{
  "n_layer": 16,
  "d_model": 256,
  "n_head": 4,
  "n_kv_head": 1,
  "head_dim": 64,
  "d_mlp": 1024,
  "vocab_size": 8192,
  "activation": "reglu",
  "norm": "rmsnorm",
  "norm_place": "pre",
  "norm_eps": 1e-06,
  "positions": "rope",
  "rope_base": 10000.0,
  "rope_fraction": 1.0,
  "qk_norm": false,
  "attn_scale": 0.125,
  "bias": "none",
  "tie_embeddings": false,
  "parallel_block": false,
  "init": "trunc",
  "init_std_qkv": 0.0312,
  "init_std_o": 0.00553,
  "init_std_up": 0.0312,
  "init_std_down": 0.00276,
  "init_out_by_depth": true,
  "optimizer": "cautious_adamw",
  "lr": 0.00147,
  "beta1": 0.9,
  "beta2": 0.99,
  "weight_decay": 0.091,
  "lr_head": 0.0204,
  "grad_clip": 0.5,
  "warmup_steps": 307,
  "schedule": "wsd",
  "decay_fraction": 0.752,
  "decay_shape": "pow",
  "final_lr_fraction": 0.02,
  "batch_tokens": 65536,
  "seq_len": 1024,
  "doc_mask": true,
  "train_tokens": 364900000,
  "steps": 5568,
  "dataset": "wikipedia_en"
}
MLP neurons of a small language model. Each row is named by its layer, matrix (gate and up: input weights; down: output weights) and neuron, and shows model dimensions 0-95. Each number is 500 + 50 x the weight over its row's rms, rounded and kept within 0 to 999. Numbers have three digits each. A neuron's up and down rows have the sign that makes its largest values positive.
After each neuron's rows, "fires on" lists the tokens most often at its 100 highest values on Wikipedia text that the model never trained on; "fires before" lists the tokens most often just after its 100 highest values on Wikipedia text that the model never trained on.

L10.gate292:506495513429454523543484525469461440468583482491510417554568434479604535477440655511544427618515531423500505534441502521499561509480535543606492498471422485354502470500573474482509417568546546534490453416501448494438516517522465503478475511509542561525530570448478489517501536487492447558
L10.up292:604486548512423483605524502506525538544437489545418461480503400404536437512407499459413508496508503507423545417528419458474420458458491484580515519488460468428364369514553525530500467348449447419562472526538431549454559530449491478574479511559451487449573536563458594526453545564474539530
L10.down292:504504508439472464503538495636464514608500497510610447466484420530425419426478500473500479532451544487470488463506485464442629468573442436560485512508432502496484454519508561544527440570479527464442527510505487520515522600486515471571581542482483416577462531415515468576525560454460401449
fires on: "-"
fires before: "|", "-"

L6.gate964:473521538494498516526422437596495515418520482487545487465480452473592599431523596445528458513500584425448450472464625580462455426481517538533487505522510509510547511547519420489555461462506458566479571566364433463552529508529557469545578534449545457481474422424438538437478562537539545449
L6.up964:589542527438552559569522580557398497495477506516425556559478481509457558505515510542430551522469549559553508386576428532581527460575423477489522403529468522498563593506581411451467525565480464459440461555480432479562507503469556515512526518498435480496541500483519478557462479547495501484
L6.down964:442539499390442446449506362538341590520466467498489482454534536551531557456516506474493465499556557553502501509468505464543455478487508501534503538448430487477499474525536455517459468522449445629610547451527465472429597477511449534545426560481542502577467532577413459589440596538588443533
fires on: ".", " %", "\n"
fires before: " |", "|", "1", "6", "7"

L6.gate290:547523520479501448549527611553472433544502495493403493474477479527577478435479503415471480500496543429522509441547608552579524488571548575525518454400419566420635523392516498474466486452494601571516537509445474454504527604560517486504442502479480444507520507606483433467488441465409471511
L6.up290:552517537562436513512493541517593513483518478506536492413529545629517546552607435536478489457566554581528467502561468539452514486460458503501522540527521524521464501550466523541456454448487471413524469464464498460454510568574525499434433549599417533482460494529536509552497474496458439539
L6.down290:461536555400446487415574477490546498550489536534489465513490467501482438521408527519445483457439485543497576544458416524465517476525462517386545515482484436453520431499426525523491496535501460505556508456574444453458571554461442474538462547474542551580468453449427502487525509481594488545
fires on: "\n", " Notes", " Score", " also"
fires before: "|", " |"

L5.gate879:527491464478504486396506468502508471430488487528364535566565526545476485449574529451548560569510519429585464469562468537536511440442459572551543519511564575417525528557543505434582457585464570486569515509490413511555461555562475498464510437447524551426512420550449498519391544491399452557
L5.up879:541511541560538493456523487463463499459548525511518508426448499540533435560508487417537539485510437515508487518398524361476478575480482537454542418460560591510472353469498505492419555562497528495495454524423462604459530525504534464536529555547481451459538488517579495481517494535449533388
L5.down879:455523561534417561518490458491504509501481572505495453455511499549485583466480525419488672467486457489484454446566489486493449490503572493393447608429434518493536510512540465489559487512513464552450522600505469353500334492533483605524546484445523453529488494610494555582630590545520560506
fires on: "-", "–"
fires before: "-", "0", "6", "4"

L12.gate740:444446500461546514519529474500455532404473406509424542474445493455510575465457428614379577476479475478562431573408506524455571552546530509511422617486478567508476462558525517520607449471529544515464465459552520557445490562533577508326530547457519505488492482523471513496434525604541520545
L12.up740:478507525518593523538496564419521448506532512422438506490522510462502559520584545478512512534405469558514473507480370449485456441543432506492458555508450603562531472596447520488506479442545494466474528588447526549441472481485465464450575559462512505466483446573398459442426462441526546486
L12.down740:540496543480500499490512596534495534551500411467483526404449467403499523609486417417499504553484524513582572503452491532509477437517416594497452568483609678533426500432504506410545473526477467495457471524541545579499483438504546498444606604539422458498566462482496524440516515431549557577
fires on: "'"
fires before: "s"

L2.gate25:508564491451528523485505553571527541471535586578481451474506431516446418435492469610519451531590485498507487486475451470490478480504535468543516521517508594452513512463421396462552576470394378497500501488363494501484549538517573433465480447592501488512482469452541431588486604457447483485
L2.up25:480506488396545498492511469506514581499476674413589501460523432609465447505476543551486456476553482479502553534557446490508452471456505581521465423481533556537463567572517418487524544382425535381513460433512442521517508588489530509516485467635550308380452535524410460566503504484465448495
L2.down25:457465485534479517505448479380568510503498446585514520460375467422491558455455524512457577507518481492493544514503524482485456476493493479538529590554527471507579448495531527516504533532421576541528504479579463474566385480383440474467399384561436514473555414558515552420406401627479543581
fires on: "\n\n"
fires before: "=", "|", "R"

L7.gate957:507493558528483506452514468624448526548463450493541553484494438531516478473473514622507492492507530432476475478468577570443564485491501575422494512487374475425573433545588524489514481494492514597454533391381451499484509547509557497479519548599526478489425481423577420497517492527517491567
L7.up957:484476541464483495488538473537432479459540546504434502549565458485506517519506470538462581572479451489540524409468465427511418457532501377562530585561418543441448507409523452554514544495481512405510500566482470486440582507528534451430552482458651472507583410485472500511559468516609503438
L7.down957:537556433606421523538556415544427469505508444547526523488513531477495547530497537530530543396527528522472441442438464480467460521565398587466418480407530420521563471423497558456617497489518550560589569531442485513528485520553499500549489566543469518503482641476536395397613481521441442569
fires on: ")", "94"
fires before: ",", "–", ".", " |", ")"

L2.gate494:527504484504519564548484666476515482496509462448547501510484485498496409490534426513480507575591447452511501481566467493494448536367583469554574529495458565549516501512508427501558507391448371481504508417455523597479457514427415412472456424550568442525494494509467449578470467479525503479
L2.up494:514473518505467554515531534456515560483500520471507438522563552504524382530524511545486488488522460411528517507475462384538496477501443551528556525544459687525434460397457439426457581461447492510487443501443451597511417611495471398499413489512602421578472462495460472567503505487552530497
L2.down494:530509491541505427461527459540593576458450503510533558525562462479473547494443479554498442545464555531523549539478528457522422475483476436533501571593555425448480535477512565497444581568463560495504494440413565470513515483521419598433449477486508569618514467488547472520447369519571497509
fires on: "\n\n", "s", " the", " based", "r"
fires before: "=", "|", " |", "ven", " by"

L12.gate126:468615534514575484566503582480432612545606434533453536535508410503491444473511401524596553473452528454509466533591546478505439561552655433663494481579488510502568537525465453441577539519444493581507497500408552519544482470515527422512531505480477473420463444502470472486450514497431435534
L12.up126:530631429399519512596557541524553442507572549471543533558553466553548526482514507485439466569500427484550529418456509421492484496488514502453589445512480556560481499458470522529593471522519524456473509483450614470438491565449559517550469457515425447599566533525484519558580490442557524403
L12.down126:476575439547462459448450498429548550516385443491478491493465399499509514519417502553477490490535459467426510502463560560496541403498454502483495495461417434464528450406361538474490473487584460454465611558503450463474514383474457533450436449529446487499517483532548529519507466465431570472
fires on: "\n"
fires before: "|"

L7.gate251:571524582578488452497530483472449517451562533509485534479489454495548514477552482559487479570540499322426433476522566449463477519550522468547578491530500450462510414506610485531368472486538465424459532531436503564560579519515564430500494470479500522445536438547460473437498486529566475501
L7.up251:585499539377469456489532580402509526520594477521493552599462449456623494450588513457586511610501558576502451625512542505547561601441483523528444436500476564457621501515570474481542429533582581452486585426483399488474524575421406442525480528441494510579475532403500486550516506461527480459
L7.down251:545511450480497370531511519486424525485595401545461466554422536499521493348501472508440470464526485463498489423451568507502555463538446519459432512499411540513608592515484410490533501588518545502522447457513468455419486471464450493490477480527569605461572467509487542452483484589583433488
fires on: "-"
fires before: "|", "-"

L13.gate302:528541457513479412488508547495486535600535518476464665468481455460610520380508502424564502576525553453454494550468484515521512430495559483585481562470458439452551505602559445435566493511473593507536590467474447481448546536469440431509465472462499500424472516532543532524490486535486477537
L13.up302:534499520437552409529530531473455487516578483524492636519565494485587469380515461491579401495504523445507411595515508459549509496473580518484401576555484500553517443546514481412521560517518520467509552537469552537401583494398407499470533435457540508523459430478582435457567487474546547493
L13.down302:396488542541546590468526582495501530480610472493477484488582512542465431476464543473425524567485477525486437412498512439521471566481477540505564526528544464534549419500535432547543513416473540553492474548514558412529565502559460547535485446482513514474477409526560434434485503486457658506
fires on: "-"
fires before: "|"

L7.gate289:469544512437518581540451489595557542476514573461464505507579384524453515489543535522473487579567516476510514474580435454491492487563587509541482530545442523447407458488514481582526458465529490467530484411627481532546518479398487566559524537445584480494527434495413498406445543531486528523
L7.up289:553517437473393597424479467540460540504550468497555504407523519548544567423561577483488518469534554491477378463480549423551483471494527471531513452552544633409499465532447490471605561569565498551526558486417422443479474492421507454509584459460499536527441539391546562499552472433492551521
L7.down289:472422478493461468623535470542494464481460479479510501486491466456453510451514476538476564382463431555489506550441548554467517474554514493530523593580437390428519531542497544441524498549505424548542476501434517465506436535571564503512511505612516515481584454581517476540502529447555536558
fires on: "\n", "ure"
fires before: "|"

L3.gate521:464459533430492422515488589500421535574490463503421535506495476484501418478534486523557556517473451476376534561507514540500567456426536561624556549494476568425499486575516535533576476510450413550419570508589507438518466545519528510436564552507517545480485490498422562494467457527553529476
L3.up521:491455462560570494554497615490415450504494450532407497480508576542569495500488460578644522459448492536508461494441548607497434505511490535530550422525545538533585480544486541457559474494419494468415522495554488513539413495537394469510456533546386451459487463577458467537376474556518525483
L3.down521:469442508474531483502472590445417537492534535488409591477567505520528503508459495434529549578523538529484595535476450527450523556519489492546492570443628533577572523582520539550525462499496459412509488493518547441555568544523536470488555548509455511566578462497495507457575486536510576538
fires on: "'"
fires before: "s"

L3.gate431:488435463463421510516587524519525510589482530502530485468422496513537524460565604517524546446537467453575344533481457502604558465508520484580507524539440489477578433492490418503478494369492496552459471428475505580558597621554520368485591540556539513451434467558485551483508435469532458489
L3.up431:486464433512567590498641503494534506573410420536474505514524517542537480479530511513551418417467423527602382580483420461536584496496596557511518502535457535480512466517460547453562541441535514489416513479488511461404565528575550440489522492507513455469510446506457619428503509447577500526
L3.down431:488515560479527501477429545528531602460340533607565504481545505429460547472563524515535433412498530537480541425569623532503552506577457422511445550462480496467537501559435539444494532574469556491544593489463552485480484485451506495465448515502397492458604479488572509464521524560481506426
fires on: "\"", "”", " —", " UK"
fires before: " |", ";", " (", "R", ",", "\n"

L3.gate407:532529580472410462529530604576466529527533577461421492475499464555531539518583518515423480530535461430557466450464472552559527457458495451581460517499420607500513586481486467435466452439479495472440540548480564476482431580539521448543428544558465570543572534514490424508584499477472486451
L3.up407:517554648607481436459569572566548589535561498526512519535496508520516517431488459564418475505599540505538506510433438468506529489508510451522462528503429505526483504465494507383525492512538438454490480520561508427476541591450531496592494527529428543531451536513528420505509470492466552453
L3.down407:454443481523587461474566429414469443532500492538567543447473506453457487516467479438518505501386514557540532539498403529482525563545477536495566472500535504492424417566529481404506443478566523492499529438533522550502552459550470555451521505451602486650383460476566475496523439446529553457
fires on: "\n", " in"
fires before: "-", "|"

L12.gate462:547547580564564469436507571506519485520556482518433449578524441533491519500525449566493541569557530542455396458482571478513496543528497521509552538504560539587431531506650419555598385561458461533469553547444382450432406545566454449554463545461562482461495451496462510404462521451489457434
L12.up462:483510516540480541516525452535442532504462360457506564481463502461482387471549588480459468495527440546470590518430458483524503547477553548505511470473568472548545468571483538620434497510467482506494467497577554569537615556583472547443517609523494551507441571585564430619407449532478542521
L12.down462:481516476457478460448468545480477535443539519548475575548496483462559458504507479486491487578489513564528481461486512595512491512552608484553553475520519511572372551639538511535547522646435542471520461478439376436487585538485435437535453561419530558500557464408449526559463432514521543440
fires on: " that", " said", " stated", "s", " announced", "ed"
fires before: " that", " he", " the", " his", " they"

L2.gate834:455484491528390556539554451498552431498479541449447562490459380478508360550423435539364549547552481421580424398486502523453495444430551564579575528431507492515464560521429507518571586454408474559527583487507477497437423455477515563471454481462539398524471529583467547504410511440459554505
L2.up834:419572488529539506512422474434362516473482520470489533361456466442543467550526533479430570487537477476509469495440573490528433449494446479514507463545581527492478471471503516502425556473530538421484526528486539492586517453466507472470441513454555443570444393493473544506496482422458484528
L2.down834:449548466587464536501581478475517593611443548521521486488461506563540522527448423539519515517453511579546575466520456467543472549463531526499573450495598454397551418510492517556525510463421474638433535475483559447415386526544524505607438516503494437455425459437470435578553427594624493462
fires on: " them", " it", " Indonesia", " China", " Japan", " him"
fires before: ".", ",", " and", " to", "\n"

L13.gate445:493488564477481544485474568520540391464519478463547464510490486410476511426552485507517626549561455432401484487514485457487578563557490466460427407542483571367448482447563473553529468490522542431579574496454424443532509499431451497476484487494481501439502538497514475474559563539469448476
L13.up445:432519448498473551582516328463515523421462499488372474510554576529459546447544526573451481515432491477457470538541549537451553477477510526495564510350546531445487522579548466479500468484485477488554445482501453489515415447490516539499488493360526511509523431462404510601600578453461529490
L13.down445:438534489461504515453414488541403488511425499516491435481434512473431452474474572500562562491428452513474581590506483493554530455524504490544456535490347503556511578555524473502430495538534454440629482514571565460411496442490457436462501446528437463483480542513453491521535509508448409468
fires on: " |", "ed", "s", " went"
fires before: "\n", " to", " at", "  ", " −", " on"

L10.gate37:561493480523507465367436528562428509519530453477417422545527543464562554485538475606512483477497624497434469487513535461547427410491535526499533464518438589491512442509417469493540510508518408504527595500466435489518474471452470498426522566558404452476505499413435479496563441543491452559
L10.up37:440529474616554533387507430524511458556471463477405560488514445531483501530655518555411489509521492528521523514457500548521528598469419431515491439526424491386520489442502476451493527586568466497501416514486474549516560419419365437605521433497516426477449510452519437504559569497554482534
L10.down37:523477577537504429513537568560472520460522463523511508421478479517525587456536447448413555496488485481559511461491507480501480456519513464495531444500438353545410552543425449502560501509433497514566576579487463395411445527515553521468470476439521485397543448513439506496577443524542508580
fires on: "-", "|", ";", ")", " 2", " 1"
fires before: "|", "-", " |", " 0"

L12.gate999:529601502542447444493503607541402543413586480462494518534482480572464551527510453496541480543528496438654445490428472585506520454569498548561567509604480507437562517541444481508547536635533488499464521552532422577569439431492628522465520444494472564447499542498489486507588464408436568441
L12.up999:517551558537492584561530485539451544542513424453516532558498478610524571505493486488567352408546498506506484511459445484532530592492484560579512519523492624549466477441536466522535476474582572530418497571421571555563502559505597456560499467516518479368456550547473395542583521478429438484
L12.down999:464613462462470574455508518470490554540526494539537456585458486573457549452484501507614532411478520446515524495491497501516537492480459450529595491598542361481593529515569616518451527559471457534487521487617467471474510391390548479450463393438530487515544627486515517426444466490367620514
fires on: "\n", "  ", "-"
fires before: "|"

L3.gate9:599439447504447573459539547521595412483543421544436475597519487449517385454541509449541514456527467464503480373531476513525499518522584528502469536364437460401465549524522311492454554446501514551559498516444480495466533564449533437476476533459496448473553517470520536519552527479433535597
L3.up9:546443386552455539450575543486514442490446444530453509454455543493519535505504529538478562375380472511588462505505487445506442490466575461523502453501548424453526480553428522636468521429549498537539481490515499502517440519453497603472508450420386477494540470437444529570542498531594440537
L3.down9:532533557512527439507538385593550525551437493612391590435521556498536459469438518470588467558538562499485504503481559558528497366606478532507459472475472498415438479586481555482437448498494543553493546481412505382442495462590433567519560394459524498540552425516488585491557567492534473526
fires on: " |", ";"
fires before: "\n", "  ", " -"

L6.gate11:470468385596543557514524519537483478531499592466525457390480495549601495504482479547437587521455520500461446486476484450440504552541458494454468579529470670511573511406504446498484496433471532463495565484475502520552478470501490477433546546530544500439372561615474477530526526477578479515
L6.up11:536497575450428539381540500522411477519470438424489504503444478593518527486417475626545454442471487441453550552454566542545562452494601495577590476426474504505494562394518419453449508457460451595491539580571502559423474512572512496541518529544464507475558560480531490521488461421542499507
L6.down11:505550517561483517429573492472517630538541509460552457420454568454518513492519543513486471492549558482572422504446566494473509499476445466547561496512498565473525455529543519488482507557476428475564601485444520459465556502535407546509556544521551478499493563541510468584562508372458445505
fires on: ")", "A", "C", "UN", "P", "D"
fires before: " |", ")"

L3.gate209:547502488469473456482530507472559500404574476552433490499595517372540510456471515519438541539568505497526472447520496611480536428464448480605489564522469517460494474561524447471497420527441502435463478450550456590443530560513504436534479573619592438484491481443475490473426569515472520548
L3.up209:513487514533522496530484485555453571461511527410532500437511509515527352522505500489535592569572511472516476509474524461472536503588458516563496548548373539450528465444497523468527490483484478462437484487549496514504459493488450549519409478593636441448483518516552470486475498521454454459
L3.down209:509497441504494523576456482440487456536539544558451546559461440497522439497522423493548568511446553558504573593504539492455474493504462505472489400531545352421389483439536507536412523558457521585557535478517547457444464434497468493506581483445443478499398432509544477495570466486570500485
fires on: "5", "0", " 5", "3", "4", " 4"
fires before: " |", ",", "0", "."

L10.gate528:547426499518573561502401530442518555517534520557482579494477488519476511406591515533563480507501440424512531438429502453525504524477585576506445543537482398582482438526501446480526448443493419492544533470445460474499573489475503466465481503424440449516418444430464479518553442451482387562
L10.up528:416396502547441436495478453484561463455476515476433511517529518565529499455520556539518487524527509543520444544469571443543524435414502557520535567476545505558447487420592434499462441537555475557527546503463482497462462526547466487540451543618538496459558488538561466469475516513516474546
L10.down528:517536513483474511516496492487479543484448545547485483517543509535546431468583494504506432514508522535482415539495493494475477449548470533499519486468636460464477514485512498441392383581562519555405573461547416547594478583534476452559472580496454548472569455553401447544523439557514512551
fires on: "-", "|"
fires before: "-"

L13.gate150:514607513510566525460477502534489582498542521410453573566518481524446430388500533553497499469503570480485436573451512472615433538496567517658478522595509521479500528445426538462542536560384490553418534514433442516545466575491492473454540558519505540480525452475475491559564443516411507503
L13.up150:570618404439439474374476475476514442490575467434498555454468443450545510474420477451544485497476570471489527481547564440458543493434488584575557617534514478461511509498490524430473516507471534499543524395460499485485440539547521570443532494541513405487515546462527600561557530422415473457
L13.down150:454504484552570456467458504438501656432585481466551383607519503430439503540480549493406498452522580492504492505526483490479551512540475564512558536496644541507395494519439441528485463521492589490535518524570465553523578441484517376476431498444498521453511535422485511405538498491444583493
fires on: "\n", "\n\n"
fires before: "|", "-", "="

L3.gate144:508501459453444525462461532503456519420486513526403515518506410431482426423573423547540568517521459516465478456499535511445539440511528524525464538482462495525474532520546411496528438428449383543494496443537415499528440628552527519452452559585532488432510395514418551525381556497502537613
L3.up144:533482448509428492510556521564404492520447498566453460472553457385536666493538445493485496577512471483497422464490549559467472486501597431513341542491435526447517540497559464525516509553434419480563529462494419472521429525450477391498486556545401445515455431540447549555386552449526491660
L3.down144:452496473512486507594457513401541406436509514431567516502484567547529470414467496479476504538540474499506502547489408493569527525493466491342510503482551496553505411446449573509587609459548571441441504487534618555444512488529571513474543514471478493532474518488496475467490445488489527437
fires on: "'", "’", " |", " joined", " join"
fires before: "s", "\n", " the", " Apps"

L2.gate809:511508398533534534557515611640561512536495534482555417450438504518514488474499509553497527480512486405529500417470489471508496489495626469537534480516412600482508418522497444502508501575472416548470519392438456466428485614520502438561510518518559425489487500497472483485514486445590508518
L2.up809:502490458434491525555530472541377536464536444433483441488455548463489474491662568525568598511474516460496544465498509517484670493526429495521520416574529547356521520422476467502526509511619554484489428504519480482563532525528563500459535535476571414541485572486450439481546560502524468568
L2.down809:501451510575550533495525469503535440442415537460427425474549535542511519472472518525464508416538559528502502426481514526454491496448575479499445568400402454487496495500492461540536600473421558606540563467423524369456438597530475477522516548514495474467520546516547475519572548535578552468
fires on: "\n", ")", " details"
fires before: "|", " |", "\n"

L7.gate875:538535543499484563477507465507489509499558490457447568537524415473591504525595550548472505612455534454503409392429498517464497590543494587529486459560468503459457492455559481519508490539444433514616573561404452449580495428443470500488544477539508509523539569455509345509431547555407455516
L7.up875:423503458538472485560580516454440578537491524444523443514503495550539507447385572511527437585507478511564466569529566524489478416471423510544499477495439540378523522486529560487486523428516519549473493481499422474488490529516459494526464518542532467565525508474517535439555523496545440487
L7.down875:445545477479516566499473542433454546482530435476511442543491467525541666482529495589546515553462514633496448529517490516431492463510467596503523428519578429509504515436427581520489501547461575429508465473500563581515480475472490556477544509380495458464543477524602478519505453545545459400
fires on: "1", "0", ",", "t"
fires before: ".", ")", " |", "–"

L5.gate576:537500465486475500538503543442404516461519452495428559556507480530550447561567494502511495509568513377478568539527511635553533468562504521484424422540478501374459569531635476512508518584486449545481519489555420489504522574385494396522510528432513404444479482469468518543579469506500519490
L5.up576:416546510526472389485532414405507483391479545545434561434521481556551446463558478526427507392474404483498565508476562420485513432460428526539498364520582429403412518514509500455560554591526370506510479529485496521487399520532466502467450502457607471464485510480502542506506520577515500581
L5.down576:478543539543384588438496465505447470511495496442467435495544526454561438509550500557513455398558483473481469483467439427516435505450367511501425505537436541485415512602473458481454454420526567475531508559530455504507539502529510446487594559477423419615457544529511525491495455468595525540
fires on: "|"
fires before: "-", "\n"

L7.gate182:596455486536450485513553528579581423474420498396357511551416496519520484469495435475512555507473540479561497434449465512519494499533529475568536394439512588498513524486540399522577567407456511546500476501537459455509552515558448510513513430558522523376581528509512561432405496514406474556
L7.up182:562478609471579539549533501443484442515468463475544472429493513535525419432599569376495547427435550465505364558483507416512601465504426558521456494488499503507442422588512419437486541501508532560535493492498434540528547527490464483518567447451465488519534439561495508424527581492477494601
L7.down182:581514475428431425470463469532560529550526381517571466520511528490515552519532553471486569531517506461570521528587558530542495552506474496525587509450499461463520520535468502419574506476504472462602507494442457488468495434427421533602436477404537501424584378564454518495448436544507558465
fires on: " |", "|"
fires before: "\n", " 2", " 1", " 0", "\n\n"

L5.gate916:480483544450563500532492514519510487466548524512514579511461536475547482417497641551553492555522461479523545457428599510562555497458511512538393474505497492497535494492550485438510514555517449515609471360513397453519581599490495451534509484472458516546438489553486506488523576546516468575
L5.up916:439459518540624498473530493427471483467467466513461413414497510533582541542429492427444476456535461408505473413524576401484476539501485513501541519491533539457455415440520475529476452537468480402440474598531474582403473478497534412526490521491563474516564409485484498509433492536500546610
L5.down916:486549432410500483500563439600479501480527533612503560487541463526509492492516514595430474457513534446488531565576480502412547494454470495491475454522457474526526463532573379500544585518531520533514547485622449528458576432448599587543575475495592445484460442484498537626541557567463545561
fires on: "-"
fires before: "-"

L7.gate945:519488453427439396510485487485456608369563562564468543483478441479570523495590582512586600452547500516508494489452648521469567443613568519520464472511450473504565367471533447514449595501443525591491523421458423475459487551475416477504432517503472510486523495551524500487511598549421429568
L7.up945:596474457539521471438542502473470460497494470475453520516628499492514458491487528467576466650546502486486540503454478494520474564502595499536426559511526475517407496489405537569407538640474471422579513622508477421423430464480520490439463580447522518433560407524468500579570487401562471459
L7.down945:458531497461608422552455556590545557436565460469512375442498423521462495510549502477442542452499594425403420543569507495410542472515486503543417546449446534501499464419478522496481545532518478517443583467515460506508492525459469496531444501465526515353517512502532423540510447485451516431
fires on: "-", "–"
fires before: "|", "0"

L6.gate404:553534512476535520527575590589416514509450473540473540459508538511503479493458446470508557541469540382471462483476512513469451443475520497566485345398471541481491565390470502537556510525511543617428568551491484549560442502540549498528545480446512406483552484510495462507455509561431507428
L6.up404:459408530556487543547487507489403440498516500505519513444538503477533449624428477589515518433544592452503460492572583551454526523505512506498479469532386567498479509483438489436441489553378542473529502428544364469505442532486535494503463487415460551495509438560535414435483489509508466436
L6.down404:453471549538472543553550526464504511512599518571528525529492410543504454559484460548484497435584454474525493510543488552463541504452517565550557399499653456552541479503482470461546508508554530459476527629502525438423499457588568549494481478558469551528474544506473447513419450381425407482
fires on: "\n", "|", ")", " Notes", " Name", " Player"
fires before: " |", "|", "  ", "="

L2.gate255:501523544425499520613389534557604550432562511403455595475482450439554480463533545621531598490517582448527538453558487547541444442525542523516416548530440530513474563480490500480521467458415501549454496476547534536597442540500590353476615514610568343456543560525444443534495516550439473474
L2.up255:616464575469521526485528435498587475469418498535593417504531516532478437510530461474449454511565470530538567473523528501454570522581396495495472523490573505513387432462483598505518510518572512471449496465518439377445575548486482512484541552516434528490385482499585440523529531489559496543
L2.down255:435425527537401453472653524512409507621506519490531510485589525531524545570482466478452538470529535518460484536498483521523554465487603422544505494522503574539560435456497450485456419442485496505449485436492540531580523490598494539513489561513481487579513430480478561471414491526596483447
fires on: "\n", "\n\n", ")"
fires before: "-", " |", "=", "|"

L13.gate665:462479592485473637527555483565468414472509453450486396503434483545518523480542498494497474499524448467391543542498567523481475481551445515590529586422417456504459553556536427495545484546451448496541543520585476447453388493527492487467488494520564476484524449598426524529406549485515439506
L13.up665:433468503483500539473560456427452431533411517556434581475493456585536602491465490483456439477440480453500469524483603521466479372445436494512420515526496443450495476548576466435485508515506460544585445556564390531512399481435485451564432561485477424507480564551483447504447448570355468528
L13.down665:427563475530520513528485578544481449489439503532454477474513508469512543471470560507516496537535573534499425485516543485527579477516498454493454547344415442534468577489539419541473517447520419547476537479471494472508561464556521475491447455517513427486590561526464503468480493545435469500
fires on: "|", " |"
fires before: "\n", "\n\n"

L2.gate11:461470545499530542585540506513492515489494560546484440456464397511550496490577492552507473524511559432469490418544492500506532506516487471518555511507414570469576509509556474501545543541544411481467502568496448493591452525524531502612533560575571456478469483577452470443469532447367449455
L2.up11:490505552479593507541523433452557551463449543581513459429529493484507556499500419521544489507525534523476458482503480486434609538544484389544536554494449506500541433498603499462476512563508472477481477473430443500529473504524522479518408605492491501551402466553502462512460526475457539531
L2.down11:585478539510483489574547511548407556578386564505546455560488415485441517522500464451427440483536468510647522546503454542529473505519471539515396532512518466600477438578448525489554598454576525473479452510434464593521505515474599513529459509515441440441456451411409511554445459520482458495
fires on: "  ", " Result"
fires before: "|", " |"